{"norm": "rmsnorm", "init_std_o": 0.0, "optimizer": "muon_variant", "beta1": 0.9}
MLP neurons of a small language model. Each row is named by its layer, matrix (gate and up: input weights; down: output weights) and neuron, and shows model dimensions 16-143. Each number is 50 + 15 x the weight over its row's rms, rounded and kept within 0 to 99. A neuron's up and down rows have the sign that makes its largest values positive.
Before each neuron's rows, "fires on" lists the tokens most often at its 100 highest values on Wikipedia text that the model never trained on.

fires on: " app", " with", " de", " by", " re"
L3.gate319:62 54 39 38 66 82 39 17 39 61 72 80 56 32 44 40 59 64 43 61 48 69 82 67 45 56 63 82 47 55 91 48 43 45 40 62 36 43 54 52 50 47 25 38 45 43 28 67 59 35 79 47 39 36 52 45 49 30 17 67 42 42 65 27 62 41 45 35 43 46 67 54 51 40 53 74 58 43 39 52 50 54 37 89 55 77 55 64 46 60 50 41 68 45 51 47 60 52 37 57 74 15 39 52 32 57 62 58 51 89 51 65 26 39 51 12 76 49 27 43 47 51 51 45 45 28 53 58
L3.up319:49 36 63 41 49 66 15 40 33 54 62 55 63 51 67 53 64 58 55 53 51 62 87 40 64 66 64 33 54 64 59 33 35 68 48 65 13 34 38 58 35 42 35 31 58 24 48 95 58 39 68 64 42 41 34 49 63 26 28 63 34 50 33 34 48 30 52 48 36 60 72 34 52 35 47 45 45 38 35 48 36 59 51 79 36 76 33 72 45 56 49 28 44 66 26 78 58 51 49 45 75 15 42 62 63 60 55 46 44 53 51 68 30 48 58 33 49 26 46 45 45 18 55 42 55 35 46 65
L3.down319:48 24 33 51 31 62 61 66 45 51 74 58 43 62 48 46 52 33 58 62 61 59 66 56 42 46 84 66 28 69 46 45 29 68 40 65 36 50 72 58 71 39 42 54 46 46 53 53 61 61 74 40 49 49 28 47 30 63 34 44 34 34 46 57 57 28 60 36 63 58 35 47 54 43 29 72 47 66 48 24 56 16 55 73 64 56 51 48 57 43 58 57 58 70 49 37 51 40 84 70 52 36 55 58 80 52 35 25 32 42 22 40 34 56 32 28 39 39 44 69 23 48 68 86 42 61 10 50

fires on: "P", "os", "ist", "b", "B", "ol"
L11.gate328:43 51 54 46 53 35 50 34 48 41 70 61 48 44 34 63 66 69 52 38 50 43 34 40 61 69 37 78 66 21 50 39 26 27 59 68 44 57 14 62 57 35 40 57 34 58 50 37 49 37 34 50 73 42 62 52 60 78 62 66 59 58 59 78 29 68 48 54 32 77 35 26 56 52 39 81 43 20 23 26 45 57 63 71 50 48 67 48 22 67 60 53 59 60 54 60 48 57 44 58 57 56 66 37 74 52 63 67 28 46 44 51 65 40 69 63 66 44 52 56 50 55 55 64 44 56 76 47
L11.up328:28 24 71 62 69 29 43 50 54 48 54 32 49 41 41 44 66 54 25 74 89 56 64 84 41 65 56 59 74 70 46 51 58 48 42 61 43 52 71 55 28 45 26 42 40 36 53 46 56 68 74 62 64 36 54 54 60 48 70 66 52 30 45 59 69 40 37 43 61 65 52 62 62 23 37 59 41 40 21 36 36 46 59 41 51 72 51 55 19 55 45 73 79 74 28 64 53 46 62 50 27 67 82 30 50 33 44 59 27 48 45 46 48 42 54 59 68 44 55 85 37 69 40 27 40 41 55 73
L11.down328:03 66 65 48 51 83 27 61 66 78 61 69 61 53 21 53 50 66 61 20 67 61 45 38 75 38 64 68 54 49 54 57 69 37 52 62 65 53 44 46 40 52 24 38 35 59 51 42 59 57 45 50 64 54 22 61 68 65 41 38 63 53 52 20 53 62 60 52 35 56 50 46 45 54 72 40 58 59 37 37 53 30 54 43 47 68 32 52 45 36 68 46 47 46 61 63 78 25 34 47 51 70 84 64 85 57 31 54 45 71 52 52 39 40 51 71 55 52 77 56 26 37 45 52 63 74 38 43

fires on: " that", ",", "here", "ough", "e", "hen"
L11.gate240:34 35 45 40 53 74 57 50 67 43 58 49 53 19 69 53 79 66 54 67 81 46 59 38 46 25 45 44 69 40 46 51 14 64 61 49 47 49 63 67 55 63 37 36 80 39 55 74 53 88 44 66 63 40 62 52 48 63 66 44 22 49 67 30 55 56 46 55 55 49 84 26 57 37 38 60 24 48 68 47 38 54 56 51 52 61 56 59 14 31 48 27 47 50 36 64 46 52 33 54 52 79 72 48 34 61 42 52 31 68 80 08 64 67 50 29 34 55 67 51 59 41 52 52 76 55 51 56
L11.up240:20 47 32 28 66 48 22 52 55 54 28 48 29 18 57 51 51 73 49 38 68 54 51 55 43 37 62 50 60 37 44 46 44 55 25 55 45 40 62 36 89 80 54 15 72 35 57 52 44 45 29 29 73 64 44 53 52 42 43 61 34 54 38 36 33 35 55 37 34 51 64 36 76 81 40 32 67 61 46 33 53 53 70 49 54 46 36 40 57 47 24 62 52 36 19 33 32 34 39 43 54 58 65 60 58 56 41 66 57 40 59 49 58 76 34 44 29 50 70 40 81 79 67 42 62 20 44 54
L11.down240:39 49 47 55 53 29 54 37 58 73 47 90 20 56 36 42 43 25 43 36 59 35 53 61 52 70 50 64 53 39 53 36 33 74 40 61 61 53 50 66 44 46 25 42 47 41 52 60 55 32 29 58 73 36 30 39 21 49 50 43 52 46 42 47 26 45 43 76 41 68 73 47 55 32 46 74 35 64 49 79 62 47 21 72 36 37 47 11 49 55 72 25 59 32 55 69 68 41 01 49 79 60 30 56 41 43 61 41 48 37 33 40 73 29 49 53 53 49 49 49 68 50 60 55 36 52 58 46

fires on: "-", "e", "u", "en", "pe", "|"
L11.gate161:48 67 72 50 57 38 63 45 39 50 35 39 68 41 46 64 28 69 32 58 65 50 52 15 38 39 38 44 62 37 50 22 34 30 64 47 47 30 53 54 66 33 52 49 66 58 64 44 57 82 41 31 46 53 49 42 37 68 65 21 48 59 55 55 46 30 06 35 55 36 57 43 39 35 34 55 56 37 47 62 33 71 74 33 46 46 37 60 65 11 67 53 50 25 34 57 44 53 40 24 18 42 33 48 30 42 37 60 37 41 65 63 54 56 41 71 28 41 51 42 88 69 46 83 22 35 42 57
L11.up161:53 61 45 51 39 37 40 47 33 77 49 35 47 42 26 45 62 42 55 56 56 41 55 66 39 88 59 57 62 38 35 60 31 50 51 40 41 35 54 31 06 37 36 51 66 60 42 62 40 63 75 27 47 42 42 79 52 60 39 61 42 55 64 50 44 20 58 45 46 45 83 54 39 65 59 38 78 25 65 70 43 66 40 57 40 27 51 41 49 75 67 69 75 62 44 42 43 49 33 37 40 24 74 46 59 83 61 51 51 26 30 52 35 79 60 44 31 59 67 43 38 42 60 50 60 40 64 24
L11.down161:79 62 50 34 65 45 44 51 51 22 36 47 70 29 50 48 58 51 69 52 51 23 44 42 69 55 39 58 45 41 65 52 43 42 46 69 62 55 47 49 36 54 42 51 24 68 54 61 29 65 94 51 41 46 47 51 74 24 47 49 33 53 51 40 38 22 80 45 30 67 65 43 33 46 76 73 64 12 45 62 35 35 37 66 45 66 51 55 65 63 63 59 64 34 56 63 46 82 27 68 40 55 50 62 49 74 74 62 68 32 13 50 76 44 56 29 51 58 62 65 29 29 70 72 53 61 63 57

fires on: " the", " its", "\n\n", " =\n\n", " is", " a"
L4.gate74:70 51 70 53 52 38 74 55 66 53 45 49 59 56 29 37 61 72 41 60 46 71 35 53 55 49 36 58 32 61 43 52 67 61 46 26 44 35 52 48 48 59 46 51 57 54 90 22 29 58 55 47 66 36 35 19 31 62 44 39 49 49 83 74 45 43 63 63 36 46 72 35 55 53 55 70 28 43 28 51 68 77 42 41 76 52 25 53 54 54 44 42 45 51 61 35 56 43 30 54 52 59 53 06 39 37 24 25 45 61 42 31 41 60 59 76 57 42 29 54 46 72 07 61 51 55 57 29
L4.up74:71 39 48 55 51 32 57 49 51 48 52 52 53 40 24 44 77 51 67 46 69 65 28 35 35 45 55 49 20 56 28 51 46 44 56 49 46 45 60 35 38 39 58 40 70 62 76 51 35 62 57 61 70 44 57 25 25 59 41 39 49 37 52 69 35 36 50 47 28 28 48 68 30 57 23 52 54 41 29 61 39 69 73 46 72 91 38 60 47 48 47 40 24 61 62 30 50 54 56 48 56 66 50 00 57 49 07 35 54 39 45 33 56 68 58 54 54 45 47 80 58 71 15 67 62 49 57 57
L4.down74:77 46 51 31 71 52 58 53 39 55 84 72 35 42 78 39 55 62 52 22 34 59 32 40 38 56 61 22 45 51 50 54 54 50 58 57 75 72 48 43 48 22 64 57 66 23 63 45 34 77 64 37 47 39 37 60 34 54 24 49 53 75 39 75 50 14 19 50 67 44 63 56 50 54 47 67 38 46 40 74 30 53 60 60 66 51 52 84 27 40 71 45 44 76 80 29 45 35 63 37 29 63 56 65 43 55 41 34 53 52 64 32 59 40 41 32 41 64 48 40 29 40 51 60 50 44 44 21

fires on: "h", "t", "p", "hy", "ad", "om"
L10.gate83:49 59 44 62 42 58 58 41 63 52 53 62 54 43 31 54 27 39 61 40 49 73 94 60 53 64 32 29 53 37 39 48 40 58 46 33 47 52 61 50 77 67 65 63 33 25 38 72 58 44 61 57 14 46 31 70 36 50 04 43 47 65 57 61 29 41 53 43 50 68 61 50 47 55 45 31 42 61 71 18 45 62 63 47 44 24 59 65 55 55 38 72 44 21 24 79 61 71 44 26 48 51 57 65 44 70 54 46 72 75 63 58 62 72 47 75 24 44 35 49 58 50 68 49 38 51 44 61
L10.up83:46 64 49 60 48 34 54 65 55 52 22 48 38 39 35 78 50 47 60 32 64 52 25 71 30 64 37 61 29 35 33 48 27 49 57 19 41 44 41 42 63 48 44 56 07 62 70 36 45 53 71 41 71 20 22 58 44 65 39 61 65 46 67 58 31 57 63 45 19 47 80 47 45 44 53 27 58 54 29 38 28 57 59 47 52 71 37 57 52 65 68 80 36 63 23 37 43 94 87 49 40 49 62 69 39 63 36 38 36 76 61 38 35 52 51 37 40 46 59 50 28 81 58 52 53 25 59 33
L10.down83:44 74 81 64 61 31 42 43 68 45 58 52 50 46 46 59 65 47 49 67 57 42 56 66 47 68 61 50 23 56 61 50 63 40 56 45 52 80 48 28 57 63 59 69 17 21 60 61 45 70 50 53 51 33 48 34 72 51 45 28 58 51 37 39 66 46 54 75 24 61 56 54 40 55 38 40 69 58 33 52 54 57 67 47 70 26 47 75 54 53 37 64 39 42 36 52 45 54 54 51 42 48 36 59 56 53 67 24 58 51 42 49 61 51 17 27 54 09 56 68 19 91 42 74 26 71 55 59

fires on: " =\n\n", "-", " al", " has", " years", " |\n"
L4.gate217:76 73 34 48 46 43 88 77 35 62 59 34 47 77 47 63 32 64 46 50 69 79 41 58 27 52 60 77 40 57 58 43 60 26 31 64 67 47 73 43 57 46 67 60 41 36 70 23 50 57 68 53 92 50 60 54 28 63 28 71 47 70 63 31 87 58 46 58 63 49 43 50 50 65 58 63 51 29 50 55 42 49 59 43 52 60 59 43 72 54 48 30 30 37 67 49 21 35 37 51 35 61 41 26 35 44 44 23 34 61 46 75 35 51 50 55 79 48 41 46 49 60 25 55 48 33 76 51
L4.up217:62 53 52 61 30 47 77 50 26 73 70 55 37 61 45 31 46 54 29 62 49 84 53 60 32 72 65 67 39 73 70 50 52 33 32 58 60 40 69 59 45 82 52 39 40 39 47 43 65 69 73 35 91 58 61 76 51 62 34 66 53 67 49 30 72 28 56 65 83 34 42 61 44 55 47 66 53 34 40 51 48 71 63 52 31 75 55 52 72 41 45 37 17 49 56 65 24 32 45 56 27 59 57 43 54 40 43 52 22 56 51 60 50 43 56 51 85 63 37 33 36 51 29 48 51 32 74 57
L4.down217:52 33 54 53 44 52 44 57 54 52 48 38 55 72 43 35 71 87 58 39 30 73 41 53 54 45 78 06 74 57 59 33 50 37 12 47 64 36 30 59 50 65 81 47 82 39 49 55 36 39 51 66 62 69 55 51 58 36 61 60 49 74 75 72 44 36 38 41 55 56 26 57 36 45 39 57 24 30 49 50 72 61 54 87 41 71 55 81 36 35 55 29 59 52 51 53 64 19 50 23 25 58 67 57 51 52 37 54 61 40 51 42 40 63 60 80 23 52 37 52 31 56 46 34 30 75 46 49

fires on: " st", "iss", ".", "–", "R", "st"
L10.gate300:67 51 65 65 53 72 37 45 58 64 47 54 61 45 69 39 35 52 57 69 65 73 46 67 42 54 63 29 62 45 60 61 50 60 80 56 31 37 46 50 65 66 63 45 50 53 38 13 53 36 31 75 73 66 37 80 74 47 45 30 51 36 41 56 36 84 40 53 67 58 45 35 65 33 50 55 29 79 45 31 41 57 28 47 31 59 70 69 32 48 45 96 52 32 62 49 47 68 65 18 67 39 72 48 33 52 49 57 52 66 39 39 54 43 45 33 60 80 47 58 49 38 37 60 33 59 51 45
L10.up300:60 44 45 57 75 54 72 53 50 57 66 50 56 62 78 47 59 44 61 57 47 40 54 58 47 39 51 67 64 81 41 57 64 48 46 62 46 69 48 66 78 61 62 46 23 84 34 66 49 41 38 54 86 46 63 44 45 25 61 27 48 23 77 71 62 57 74 36 47 67 69 56 48 33 80 55 44 54 16 69 67 66 37 40 39 66 45 73 72 49 38 58 28 46 68 41 36 56 71 24 71 59 47 42 77 41 59 50 45 59 29 89 34 36 45 33 47 51 32 27 43 41 40 54 72 32 59 41
L10.down300:71 48 55 41 42 35 76 62 62 38 29 46 45 24 50 54 29 40 51 44 41 66 83 45 35 59 61 73 51 45 63 35 25 43 36 53 36 26 22 39 41 44 54 29 12 47 43 49 26 34 52 39 59 44 18 42 39 31 41 32 70 56 41 58 49 37 56 24 27 82 79 35 36 63 73 62 23 32 60 70 71 63 73 82 59 39 34 44 65 58 64 64 62 62 61 26 69 44 49 72 43 55 53 67 56 38 39 31 36 27 59 40 40 41 61 65 36 63 66 60 44 42 67 29 54 67 72 36

fires on: " is", " =\n\n", " pro"
L3.gate107:71 29 66 60 47 59 21 75 52 59 71 71 46 88 34 57 48 52 21 38 53 35 33 24 18 47 52 60 53 52 37 45 73 53 48 38 33 64 51 55 50 32 55 26 70 55 69 35 53 63 32 44 58 44 68 62 57 51 65 44 41 40 50 28 63 39 48 38 59 02 36 44 51 58 48 61 45 37 39 57 45 41 64 46 80 57 62 73 62 62 45 38 40 59 40 33 62 69 43 37 49 57 56 40 25 48 31 44 62 62 47 32 44 43 53 94 67 41 37 51 59 60 12 37 49 35 51 74
L3.up107:70 26 57 41 47 55 33 53 42 48 73 91 62 61 50 42 47 66 27 43 42 50 28 23 30 60 50 58 46 41 44 43 64 44 36 18 31 64 65 74 63 64 64 36 80 52 64 45 66 58 16 26 48 51 66 41 25 57 70 47 47 40 47 56 56 45 53 46 64 00 63 65 46 63 50 51 45 50 35 52 38 50 41 41 71 52 69 72 59 52 34 58 41 57 52 38 44 54 40 57 59 55 73 35 36 25 29 54 68 76 47 37 38 49 67 53 50 57 38 48 48 69 25 27 64 30 69 63
L3.down107:27 27 44 63 37 32 53 57 46 59 72 55 52 37 66 42 50 71 36 25 34 61 43 65 45 40 61 31 47 65 29 62 60 34 43 61 62 62 44 41 58 47 60 36 85 48 46 13 53 44 31 73 65 42 42 73 31 25 51 79 67 57 87 43 68 48 47 55 85 34 58 62 59 54 47 59 66 64 52 28 22 43 40 25 33 37 49 60 35 68 37 45 21 42 46 39 41 35 63 40 45 67 44 17 56 46 52 20 49 72 74 40 39 68 42 94 48 63 32 46 39 23 42 40 42 59 58 32

fires on: " ag", "port", "igh", " pro", "oun", " st"
L4.gate202:66 59 48 63 23 13 62 59 39 45 29 20 86 63 65 51 42 62 54 51 43 63 61 21 47 33 71 58 68 54 51 27 29 38 55 30 31 44 53 37 48 89 42 39 53 42 37 65 42 48 29 38 76 61 18 82 16 47 60 62 41 53 69 59 51 48 67 22 40 27 48 53 53 65 44 56 21 64 55 56 61 53 40 34 47 34 60 40 41 42 65 53 58 39 61 32 54 47 48 23 39 52 31 36 53 57 30 52 57 60 35 68 62 43 63 78 48 47 63 52 55 70 42 55 55 41 69 39
L4.up202:49 70 30 65 21 38 49 22 44 53 64 69 71 38 43 47 59 77 51 51 66 70 35 35 43 53 58 64 38 40 54 22 54 61 59 27 36 57 44 36 55 73 52 35 35 45 44 71 58 61 42 33 55 48 24 61 48 60 74 47 46 59 83 52 17 47 52 28 52 07 56 55 39 76 44 70 54 70 64 42 48 30 47 44 42 52 48 54 29 54 47 34 19 47 59 32 74 53 43 48 55 34 74 53 65 57 30 59 55 57 60 29 61 30 58 80 48 67 59 73 48 38 37 39 34 49 58 50
L4.down202:51 50 53 48 15 55 29 53 39 73 60 49 49 54 82 47 32 51 47 57 56 47 61 67 44 47 09 51 56 52 50 56 47 58 67 47 66 51 29 02 58 52 42 48 69 43 62 28 75 31 59 25 64 40 51 55 55 31 40 57 32 46 83 38 30 19 44 48 55 29 40 72 34 55 54 54 63 62 34 67 29 50 28 75 52 42 38 46 33 63 63 51 39 31 41 35 49 39 62 51 67 39 14 36 57 53 75 55 70 56 73 58 58 62 62 31 42 65 41 50 70 35 73 38 41 58 93 73

fires on: "re", "e", "here", ".", "it"
L10.gate47:52 49 60 34 66 45 74 43 55 49 31 52 44 17 53 48 61 41 60 59 30 20 28 27 33 48 45 59 40 51 72 30 22 31 53 50 56 21 53 25 33 27 55 26 34 49 55 42 56 44 56 56 34 53 48 50 32 71 42 46 49 64 48 55 49 43 64 28 67 35 45 69 58 29 24 75 38 63 68 60 32 18 45 24 62 37 55 54 49 56 31 22 41 67 34 71 56 36 42 43 60 40 61 70 48 36 40 77 48 48 61 60 49 72 24 64 91 61 68 55 67 47 40 31 47 71 54 44
L10.up47:45 36 29 35 61 32 31 21 85 74 40 36 35 25 70 45 37 34 73 48 31 34 49 53 38 51 70 60 67 49 57 36 47 66 48 71 39 46 38 56 49 51 44 36 82 44 55 43 37 68 42 68 22 79 30 66 35 39 45 53 68 57 41 58 51 57 70 69 41 38 72 58 85 59 42 22 40 50 40 18 58 66 30 44 72 41 46 37 71 67 42 28 73 40 40 49 69 45 25 55 61 37 66 41 66 48 40 64 51 33 67 29 49 48 53 33 58 49 46 29 47 62 26 60 30 39 58 50
L10.down47:47 33 24 56 19 28 54 41 54 64 66 00 35 48 40 49 42 42 42 59 85 44 41 41 71 81 53 47 91 32 41 50 57 66 47 59 59 46 60 56 47 86 58 60 35 62 55 29 46 34 32 49 49 52 44 49 56 46 62 72 52 60 49 27 57 58 65 74 44 66 46 39 51 30 57 42 44 49 56 48 52 34 63 59 68 53 42 56 12 47 61 57 41 46 69 48 25 44 29 44 61 28 60 69 54 67 62 75 53 27 77 47 68 35 48 35 55 67 58 30 36 48 34 53 20 42 52 48

fires on: " an", " The", " year", ".", " American"
L4.gate93:55 60 62 31 57 37 49 28 57 41 67 73 73 40 40 83 81 41 51 50 52 65 66 60 40 49 51 45 48 48 61 51 49 35 53 64 72 58 58 76 48 68 61 23 52 56 70 70 53 70 41 52 53 56 57 64 42 38 40 45 44 63 36 57 55 54 64 56 41 42 57 48 55 54 46 51 47 48 59 42 65 49 55 65 58 83 37 47 88 31 56 60 45 52 31 64 14 27 46 34 82 55 59 19 66 49 13 78 14 65 21 57 40 59 40 45 50 33 44 45 68 53 45 42 52 42 44 45
L4.up93:72 47 45 47 33 51 37 24 59 45 41 39 41 70 52 70 43 31 58 48 66 55 60 58 25 23 51 13 42 22 48 58 39 42 28 70 71 74 65 35 60 44 60 37 43 59 51 52 62 42 23 74 59 49 61 78 27 56 65 66 45 37 43 55 53 28 57 19 53 73 36 41 66 65 69 43 30 53 40 44 58 41 56 81 75 73 21 60 54 65 46 28 38 47 26 72 65 67 57 31 50 27 77 42 40 65 31 56 49 52 31 67 53 72 50 75 63 51 38 61 62 43 44 57 46 42 47 56
L4.down93:64 56 52 27 49 42 70 53 46 35 49 27 31 67 58 53 51 17 74 56 29 32 37 21 70 45 64 50 61 59 58 52 26 38 46 46 34 35 64 20 66 44 85 49 45 22 27 39 48 67 64 53 62 36 42 57 64 38 51 58 48 39 65 45 77 54 40 38 63 74 12 62 49 36 33 51 36 47 32 58 41 18 51 38 50 54 67 56 40 55 64 50 55 41 36 41 65 41 59 62 48 50 57 18 33 44 45 40 91 31 54 19 70 23 39 36 58 55 32 48 23 73 55 63 24 39 53 32

fires on: "G", " time", "orn", "ily"
L2.gate174:42 46 43 49 36 44 57 58 52 76 63 41 56 44 41 38 70 46 33 53 63 29 68 43 70 59 47 59 61 30 47 28 41 93 47 54 24 47 63 35 49 46 41 67 47 67 47 59 50 31 43 50 50 53 76 16 69 68 44 52 52 62 47 22 50 37 28 40 60 38 74 75 47 36 58 71 59 65 23 58 57 46 38 37 46 35 42 34 52 37 36 63 36 50 42 46 52 54 56 62 29 30 44 71 37 49 55 32 28 30 99 37 55 39 25 55 41 66 47 54 17 46 07 41 55 42 47 25
L2.up174:52 66 37 51 27 37 51 48 15 47 75 47 89 49 44 47 45 67 62 55 49 40 51 56 47 86 60 73 40 31 43 46 74 64 53 52 40 46 36 53 58 21 51 37 79 72 61 39 27 58 67 36 38 44 80 24 56 55 41 31 29 77 75 53 60 42 00 67 65 56 62 80 30 36 60 62 67 37 46 51 68 46 41 58 37 24 34 48 53 52 37 51 55 38 71 24 68 44 42 61 49 44 62 45 51 72 58 49 42 63 46 46 50 67 41 64 32 38 55 41 34 44 38 29 66 35 60 60
L2.down174:44 75 60 48 91 51 45 50 45 34 49 29 68 49 65 60 56 47 43 45 57 26 40 51 53 40 53 68 26 35 63 48 19 40 44 69 49 62 45 39 57 47 35 54 57 59 31 60 44 62 76 36 12 60 42 61 29 46 76 42 13 54 61 39 17 49 67 80 49 60 40 46 68 93 56 31 34 56 50 62 82 51 62 66 62 49 26 60 31 45 57 56 17 47 52 30 44 38 34 51 43 56 31 69 58 49 17 39 39 63 23 46 31 43 60 21 59 66 77 40 52 35 52 38 34 53 62 71

fires on: "ri", "re", "i", "ed", "e", "il"
L5.gate97:44 67 74 42 56 63 55 29 70 50 46 71 46 17 32 60 28 62 46 29 45 51 54 60 48 68 80 54 55 64 26 47 99 37 40 38 27 68 40 49 61 39 56 46 60 69 56 40 49 48 44 36 69 70 80 41 56 52 30 74 76 52 55 56 53 41 39 14 44 43 51 85 33 55 38 79 63 46 57 71 37 41 60 40 58 45 63 60 60 56 27 62 69 64 54 54 49 41 53 43 63 72 62 72 27 47 30 69 70 65 51 73 44 37 57 47 56 43 28 63 45 82 46 36 29 64 64 47
L5.up97:37 37 49 21 19 56 73 49 50 85 35 27 54 45 52 41 59 25 48 54 51 69 21 54 55 68 37 40 51 46 31 48 72 59 44 54 14 25 78 69 39 33 41 44 46 53 56 45 39 42 56 78 46 63 55 35 43 47 23 39 53 37 68 83 31 56 73 50 54 37 88 45 65 60 84 35 50 18 34 33 49 50 62 13 37 53 57 54 60 71 31 35 62 68 28 58 44 53 44 34 47 44 54 60 32 41 62 38 50 32 41 60 50 47 54 68 62 63 76 50 53 63 28 62 31 61 55 37
L5.down97:39 83 71 53 68 63 32 21 47 58 39 24 41 53 44 64 42 35 38 63 36 39 56 43 35 26 50 70 47 48 49 71 37 51 40 62 44 53 65 50 53 57 60 15 37 58 50 37 50 52 32 33 26 75 58 63 46 68 63 66 46 54 19 34 47 43 90 40 36 40 54 33 25 67 42 52 50 46 51 41 34 43 55 84 12 65 64 63 28 55 63 75 40 59 67 63 43 59 63 52 34 51 32 36 52 23 23 50 56 34 57 53 74 16 73 52 11 45 27 50 48 27 61 62 45 44 61 37

fires on: " (", "\n\n", " Y", " y", "?", " =\n\n"
L4.gate159:62 53 63 50 61 29 34 57 57 63 57 64 61 62 48 29 49 40 19 51 53 43 28 37 44 53 45 59 56 55 49 82 67 36 55 25 48 81 55 63 31 54 43 67 56 31 17 59 43 51 64 27 24 36 54 41 57 58 58 39 41 55 68 35 79 49 62 61 73 32 58 55 40 13 39 85 63 43 27 77 85 76 66 40 64 31 54 36 51 28 57 54 60 30 33 45 59 60 33 44 49 54 21 42 64 39 52 77 42 50 28 42 64 28 53 65 52 51 19 34 40 61 36 51 32 55 43 46
L4.up159:66 43 37 61 71 61 59 63 57 61 52 38 54 69 75 55 43 71 50 39 41 52 23 41 49 61 61 62 59 74 25 54 47 71 26 45 50 31 66 64 42 32 47 61 58 56 67 26 41 57 51 63 70 68 43 35 22 48 55 41 24 61 58 36 50 77 69 70 67 34 41 44 68 63 51 45 61 33 54 51 45 48 58 52 75 52 71 52 58 37 54 67 42 32 26 40 07 45 55 46 46 77 42 24 57 35 26 70 35 68 27 44 55 50 34 39 50 62 48 63 70 46 60 31 48 32 54 17
L4.down159:20 45 36 43 54 48 63 69 57 38 55 49 50 66 69 60 47 44 48 38 51 75 67 42 48 62 71 73 43 77 47 69 46 44 63 44 27 57 53 24 13 49 65 55 65 51 63 49 54 55 49 49 39 68 45 57 59 38 63 43 74 29 71 66 52 45 50 73 54 25 65 54 25 39 52 53 48 65 76 57 76 43 58 77 52 55 40 61 48 66 50 43 57 41 60 48 23 41 46 57 38 40 42 60 58 46 47 61 42 75 43 33 35 28 41 45 47 57 29 36 25 63 13 36 99 47 31 72

fires on: " with", " from", " He", " of", " de", " j"
L4.gate147:67 25 52 45 52 73 62 31 83 58 41 35 37 49 48 34 73 41 59 63 28 59 53 59 18 49 60 42 55 72 46 13 37 77 21 50 75 35 47 59 14 46 43 46 51 29 52 49 26 24 32 38 34 20 53 13 58 49 62 78 69 54 55 64 41 28 49 24 43 35 75 50 53 67 24 56 34 60 41 50 75 47 40 55 41 57 57 27 34 56 31 38 46 87 56 37 38 29 42 68 59 35 33 54 53 48 55 36 61 57 52 52 45 32 48 35 42 54 40 73 53 46 32 57 32 67 47 48
L4.up147:61 12 44 40 69 73 53 44 18 45 68 53 46 65 45 46 64 43 59 32 42 47 58 37 63 66 73 56 50 72 28 54 34 77 44 31 12 32 41 39 38 54 43 55 63 30 64 66 59 34 29 67 62 48 29 37 58 56 22 62 58 64 45 37 39 18 65 47 57 61 48 36 54 63 22 49 33 38 44 64 36 43 68 36 57 65 29 46 25 52 60 42 39 61 56 77 67 20 37 54 33 42 31 73 73 49 70 43 32 42 56 30 31 35 58 38 56 53 41 68 72 35 34 60 44 50 37 70
L4.down147:38 23 50 30 30 67 42 61 48 39 31 54 28 39 30 37 54 61 84 80 43 69 37 44 56 30 67 19 37 77 44 32 27 40 74 56 42 17 43 46 66 50 39 47 54 35 44 59 42 34 38 61 30 29 59 57 56 41 50 62 41 63 60 30 39 38 39 50 46 43 32 54 60 45 38 28 64 61 42 49 50 61 53 27 75 73 58 36 62 55 44 34 59 54 61 11 25 61 81 39 51 32 50 63 54 62 70 78 39 45 55 30 43 57 51 33 46 49 48 46 33 43 46 78 60 58 59 32

fires on: "om", "y", "t", "w", "ce", "-"
L10.gate340:58 52 52 64 62 50 41 61 40 69 63 64 69 46 48 51 69 62 71 41 53 89 54 48 99 47 60 56 54 39 46 44 37 62 48 42 29 75 61 39 58 57 38 44 35 55 70 69 93 59 60 72 40 69 60 77 59 60 43 47 60 67 33 44 61 37 61 65 43 49 48 64 63 64 69 21 41 29 63 33 20 57 73 55 56 49 40 61 44 28 13 54 59 70 34 61 53 24 31 72 46 72 66 46 56 63 41 26 75 73 37 59 42 49 42 58 41 32 46 76 60 63 49 55 35 60 37 54
L10.up340:36 52 49 59 64 67 62 72 45 51 54 50 34 36 26 86 32 74 43 55 83 42 75 38 67 79 43 71 36 29 53 47 34 76 55 30 48 53 67 81 49 53 64 76 49 36 11 51 59 41 55 64 47 18 45 28 55 60 53 39 53 05 66 37 43 48 66 72 41 42 70 61 40 51 66 61 52 44 41 37 60 44 52 36 54 63 54 55 44 36 43 44 39 66 14 51 71 45 46 33 35 54 58 38 63 50 34 58 37 48 39 48 37 46 48 41 58 92 31 33 46 46 73 25 35 64 49 46
L10.down340:36 46 60 47 80 54 30 41 58 39 54 68 64 29 38 34 54 31 62 32 72 51 64 54 48 45 38 45 49 38 80 43 51 43 54 52 44 33 65 62 75 36 35 30 54 58 44 61 32 67 56 62 36 69 40 50 67 49 23 46 13 48 38 64 40 47 28 41 68 43 64 39 69 26 34 61 68 44 43 69 76 61 48 43 39 49 58 22 35 44 73 64 48 51 58 71 35 58 68 43 48 38 21 24 40 69 70 63 43 39 54 44 37 66 31 56 59 25 88 53 70 37 49 62 42 47 41 46